MLP neurons of a small language model. Each row is named by its layer, matrix (up: input weights) and neuron, and shows model dimensions 202-265. Each number is 128 + 24 x the weight over its row's rms, rounded and kept within 0 to 255.
A block is one neuron, or neurons of one layer that tend to fire together. After each block is what it responds to, as a language model described it from the Wikipedia text at the highest values.

L8.up563 [ 88 105 118 139 151 124 123 123 125 128 174 143 130 132 140 104  81 150 139  99 100 133 138 109 167 149 147 135 112  55 145 137 139 158 130 137  98 110 126 108 147 129 119 139 145 135 106 106 100  99 126 137 137 144 143 120  92 131 110 141 114 143 140 113]
L8.up925 [ 97 128 106 132 150 126  88 160 116 129 126 145 122  94 121 120 125 125 136 133 135 121  81 158 148 159 171 135 103 110 120 142 136 156 113 164  99 128 136 114 132  76 135  81  94 113 127 120 127 113 139 174 132  87 172 130  90 131 161 111 124 136 143 112]
L8.up962 [152 118 143 124  88 135 119 154 114 134 149 133 126 118 141 128 123  85 104 130 142 103 133 147 106 138 145 106 133  91 143  98 137 121 153 150 105 159 148 144 110 146  72  83 131 148  77 118 122 125 104 157 143 121 132 188  98 137 122 162 130 158 139 118]
L8.up980 [118 138 128 127 124 118 145 170 101 142 126 109 149 138 140 108  90 114 113 131 127 124 124 110 116 159 135 163 139 110 139 108 159 151 129 159 100 148 118 109 107 111 118 135 119 119 102 124 124 197 137 146 128 106 128 121 152 181 122 135 106 183 145 133]
L8.up985 [143 108 147  87 119 119  80 154 113 148 157 139 112 100 119  78  97 143 109 148 131 109 117 112 116 153 141 143 102 134 146 143 152 146 118 190  81 177 101 142 135 115 116 104  64 105  75  98 127  91 152 165  77 117 153 126 131 126 117 166  96 143 121 160]
L8.up1298 [141 155 132 151 152  88 100 164 126 161 139 148 145 116  59  89 113 128 108 119 103 104 126 139  97  99 121 109 151  80 118 172 130 179 153 126  99 152  99 156  77 121 121  88 144 134  57 131 156  99 110 164 153 102 142 138  93 122 131 161 111 160 144 133]
L8.up1397 [113 120  97 144 140 130 129 113 166  76 161 180 119 151 150 125  97 134 129 118 172 160 118 133 138 108 149 123 121  96  98 144 166 160 129  91 126 134 138  80  79 146 112 129 143 123 148 125 162 133  99  98 137 102 155 122 134 129 131 142 171 134 120 120]
L8.up1734 [130 157 149 131 131  87 103 127 157 103 147  87 108 120 122 132  93  77  84 119 108 128 145 188  96 149 165 124 122 151  72 154 160 144 124 139 106 102  95  86  97 140  92 111 148 154 162 134 136 100 131 112 110 112 130 124 117 133 147 124 119 149  93  92]
Description: Inside quoted titles

L7.up20 [150 196 115 158 116 130 144 137 117 129 102 135 144 131 103 115  89  96 121 175  89 150 121 141 137 129 163 149 105 115 147 116 119 142 125 128 100 106 104 121 154 124 136 107 100 117 115  67 135 136 120 132 125 142 111 134 117 141 133 151 171 140 105 144]
L7.up1186 [165  71  76 130 154 137 144  91 139 124 149 140 131 111 151 138  89 133 141  81 108 128 113 155 103 111 184 137 170 121 153 121  71 124  83 117 138 139 180 146 106 110 112 118 102 124 115  87 120 115 148 205 143 136  92 130 133 140  81 123 114 141 152  99]
Description: Person surname endings

L7.up1009 [112 131 182 138 148 164 135 148 131 126 141 161 143 119 145  97  96 160 172 134 106 141 109  94 130 154 146 155 102 144 141 101 109 135 143 162 110 109 124 126 157  94 120 112 147 117 133 116 160 169 144  96 124 159 105 137 131 136 162 153 101 154 124  80]
L7.up2005 [108 104 144 121 138 185 154 143 116 143 124 165 154 132 162 108 133 159 151 154 158 124 115  79 122 141  86 127  83 146  86 101 135 154 148 109 100 111 160  85  72 116 158  89 155 143 126 128 137 180 113 121 139 165 148 100 147 143 122 127 124 161 136  87]
Description: Main verb completion

L8.up7 [113 141  78 123 150 130 176 129 124 149 136 152 175 113 175 102  98 136 137 147 160 150 111 132 119 133 160 136  75 144 121  99 116 139 142 123  81 139 141 123 153 107  92 111 121 133 119 116 148 172 151 129 133 126  98 137 151 126 134 119 115 154 136 108]
L8.up22 [114 150 102 115 122 151 176 141 134 123 100 133 113 148 109  99 138 145  78 123 139 148 127  87 156 141 189 147  80 132 133 137 125 143 163 176 144  82 112 139 173 112 101 111 126 169 131 106 116 130 141 115 140 127 125  68 102 106 171 147 145 139 123 130]
L8.up368 [148 138 145 118 129 128 144 148  93 120 143 167 126 106 146 132 109 163 145 145 137 128 129 112  94  94 106 136 152 124 116 131 115 173 127 119 119 144 109 171 104 118 109 101 131 109 106 110 133 142 147  97  99 100 122 125 145 173 106 127  82 128 117 130]
L8.up839 [ 82 170 159 141 121 129 152 152 128 135 162 153 128 175 104 200 111 168 142 152 159 125 144 154 141 129 133 116 158 142  93  99 147 151 152 102 121  85 122 152 123  92 164 103 122 155 125 104 102 124 136 135 143 126 160 135 124 139 115 190  70 181 122 107]
L8.up850 [107  90 103 129 132 175 136 169  81 138 158 170 164 120  99 117 104 149 195 128 155 145 128 124 126 110 130 140 125 145 141 110 161 163 103 110 106 132 154 107  94 120  96 145 140 151 113 129 129 153 109  84  91  55  70 129 136 108 129 131 100 179 128 116]
L8.up1453 [135 136  97 122 150 117 182 140 139 117 142 133 122 120 109 147 114 166 175 114 142 121  67 140  99 121 118 167 100 159 128 128 104 104 115 108 140 112 133 120  97  91 135  74 136 129 109 119 185 149 146 115 144 101 156 142 146 174 146 165  91 195 123 106]
L8.up1930 [139 107 107 134 119 112 134 121 123 107 139 171 133 134  61 151 116 140 122 112 103 122 118 139 106 125 153 169 106 118 117 109 123 115 130 119 134 139 123  97 194 137 111 119 170 165 127  74 119  90 113  72 105 125  91 139  94 121 104 108 116 162 134 123]
L8.up2007 [159  84 154 133 150 122 166 139 164 145 164 139 117 117 145 120 111 134 144 162 106 159 115 116  91 149 152 137 112 153 145 137 126 122 106 182 126 155 162  94 122  72  80  65 148 112 113  64 132 147 147 151 123 122 119 118 124 134 125  98  74 159 114 169]
Description: Main verb after subject

L8.up46 [109 120 134 116 119 119  97 123  93 100 161 119 158 113 147 151  80 175 134 152 147 119 137 116 147 118 134 154 147 127 127  93 139 139  86  91 105 115 134 141  85 173 119 103 163 115 136 113 153 127 144 129 172 109 101 126 152 167 108 120 126 129 116  80]
L8.up288 [108 150 114 126 124 148 139 124  95 137 168 168 144 135 131  81  78 161 121 165 148 121  87 136 121 120 175 123 160 116 107 100 122 124 140 159 119 113 137 138 136 147 110 127 132 134 103 123 211 137 130 115 131 136 109  96 137 110 113 118 110 122 148 132]
L8.up322 [132 115  98 133 149 115 172 122 162 110 153 107 110 135 124 138 107 112 131 156 175 150 140 140  81 167 154 129 127 151 155 112 120 140 108 171 123 167 136 127 135  96 141 121  95 127 102 109 157  94 128 182 166 110 113 127 116 116 109  93 106 149 129 137]
L8.up402 [145 169 102 113 148 143 138 129 124 141 134 136  80 134  69  99  93 130  67  91 116 138 134 151 110 136 108 132 146 123 144 125  62 106 106 133 153 127  98 151 165  86 165 102 101 141 144  76 166 112 139 184 117 129 101 153 147 123 124 145 151 103 123 149]
L8.up860 [144 125 115  88 136 111 147 137  95 134 146 119  84 156 114 120 127 147 140 194 159 123 101 114 112 130 109 105 157 151 148 122 116 133 129 145 105 120 131 118  99 117 157 125  96 142 125  82 159  93 104  88 185 121 124  69 169  94 125 106 117 116 119 109]
L8.up969 [131 118 133 131 152 114 175 141 149  91 150 153 151 135 100  93  94 158 139 175 176 147 156 164  99 120 138 144 110 133 129 122 122 128 130 110 159 139 118 125 141 132 164  79  93 145 127  84 163 132 147 139 151  52 115 156 113 148 126 135 136 141 152 144]
L8.up1569 [138 117 146 136 156 145 135 146 133 113 124 110 130 130  75 180  74 141 133 113 119 144  99 167  95 134 129 124  87 127 123  73 139 130  88 156 156 164 162 124  86 127 112 134 138 144 125  80 141 133 121 130 148 154 121 119 103  88 131 129 103 154  98 144]
L8.up1904 [140 130 163 136 154  70 153 145 124 127 104 132 133  97 121 127 104 118 114 153 137 114 173 137 105 134 175 129 141 132 146  83 144 113  80 103 119 151 131 112 103 129 180 100 103 137 106  93 136 149 152 152 104 130  95 164 114 113  89  94  69 123 143 127]
Description: Personal name endings

L6.up11 [141 123  83  98 151  94 127 149 132 129 127 154 115 116 113 145 105 119 132 134  79 129  76 128 113 111 138 137 118 139 144  70  95 123  94 108 157 123 157 135 114 108 116  87 122 117 119  83 144 133 127 116 129 108 132 129 128 131 137 131 131 129 105 117]
L6.up106 [158 147 111 114 111 125 144 142 135 133 100 157 139 123 151 125 126 105 140 106 137 144 108 106 101 148 145 139  88 159 157  93 111 128 120 127 155 130 143 143 100 120  89  88 153 144 145  96 207 161 158 159 129 117 120 133 129 105 102 153 107 149 117 160]
L6.up1308 [132 158 119 151 106 145 146 197 138 150 138 107 118 101 112 116  91 104 168 130 108 104 114 135 133 161 136 154 129 127 136 144 133 128 124  99 129 130 133 152 141 125 115 166 148 136 105 119 113 188 130 121 130 125 102 107 116 125 106 163 169 170 141 166]
L6.up2004 [148 150 113 144 156 109 133 167 118 142 115 126 145 143 146 148  94 126 137 140 108 129  94 160 108 121 154 129 133 108 119 133 123 126 132 165 134 122 118 136 131 134  87 100 126 125 107  72 121 176 121 132  72  98 101 154  76 133 128 114 157 127 124 117]
Description: Surname end boundary

L7.up917 [ 97 120 144 128 151 117 138 116 143 125 163 154 150 116 145 164 131 130 118 153 150 113 134 135 104 205 151 161 121 146 132 149 126  92 130 121 118 114 122 150 149  96 114  83 161 166  70 139 170 128 134 128 104 154 151 177 122 136 147 116 111 134 101 132]
L7.up1536 [148 142  67 130 128  93 144 162 119 161 166 101 125 145  96 129  88 109 134 159 100  89 111 132 147 183 111 137 106 140 118 134 117 133 167 170 110 136 117 107 116 166 125 114 130 107  97 142 174 140 121 146 109 145 153 155 140 161 143  99 145 156 112 215]
Description: Mid-word pieces and clause breaks

L6.up350 [152 154 134 120 169 165 167 136 130 138 155 155 147 113 158 121 101 159 143 112 135 159 121 124 126 134 153 178  98 139 112 108 103 150 131 116 129 139 131 138 115 154 100  96 117 146  96 117 157 167 109 119  99 139 111 138 130 136 104 150  92 178 124  95]
L6.up1379 [117 150 139 138 179 178 143 120 132 128 114 148 138 143 155 106 116 172 168 141 131 108  99 113 125 166 133 132 114 143 123  90  93 117 134 146  93 118 123 124 128 124  76 103 170 124 104 103 156 173 121 113 132 116 113 120 117 122 167 135  76 163 140  99]
L6.up1766 [133 124 156  95 126 134 131 111 120 108 154 150 130  88 153 139  83 149 115 160 154  99 120 180 111 103 158 139 150 145 157 112 109 139 147 118 114  97 127 118 146 118 122  80 123 110 140 132 159 130 110  94 125 122 115 118 111 132  98 127 128 152 129 106]
L6.up1898 [116 125 133 119 153 140 163 110 135 120 161 171 114  96 163 123 128 135 162 121 135 150 119 138 139 155 161 139 117 127 123 129  96 165  97 134 101 128 118  90 121 130 120 121 116 126 140 103 135 160 145 132 122 139 132 142 143 142 105 141  63 161 129 107]
Description: Main verb after subject

L6.up295 [138 153  99 139 166 134 133 137 170 128 135 186 155 126 167 143 107 109 103 102 131 126 128 156 103 141 131 155 137 115 115 150 154 154 117 141 114 120 136 157 133 129 125 136 130 168 111 168 164 219  96 137 110 124 130 145 125 130 133  95 144 158 133 112]
L6.up589 [118 137 115 143 127 118 165 113 170 137  89 119 114 166 142 101  98 114 104 104 144 100 154 156 136 165 114 157 129 113  89 158 159 105 139 110 142 136 154 163 127 121  99 125 124 176 119 120 158 173 114 112 158 131 101 154 159  93  99 153 143 153 117 149]
L6.up1813 [132 104 143 116 127 137  99 130  83 122 134 180 116 140 188  82  93 116 151 130 159  83 136 144 127 128  82 112 151 139 123 115 128 142 101 158  76 134 159 121 121 150 134 168 143 173 111 116 167 145 123 156  97 118 175 140 107 160 106 128 107 199 115 160]
L6.up1994 [137 121 132 139 126 136 147 120 130 140 137 137  95 152 116 129  62 106 152 116 127  78 164 157 121 149 123 151 164 117 143 107 132 100 116 128 129 132 114 135 122 162 139 115 150 149  89 147 118 149 151 159 116 118 161 139 152 130 106  96 137 191  99 152]
Description: Predictable word continuations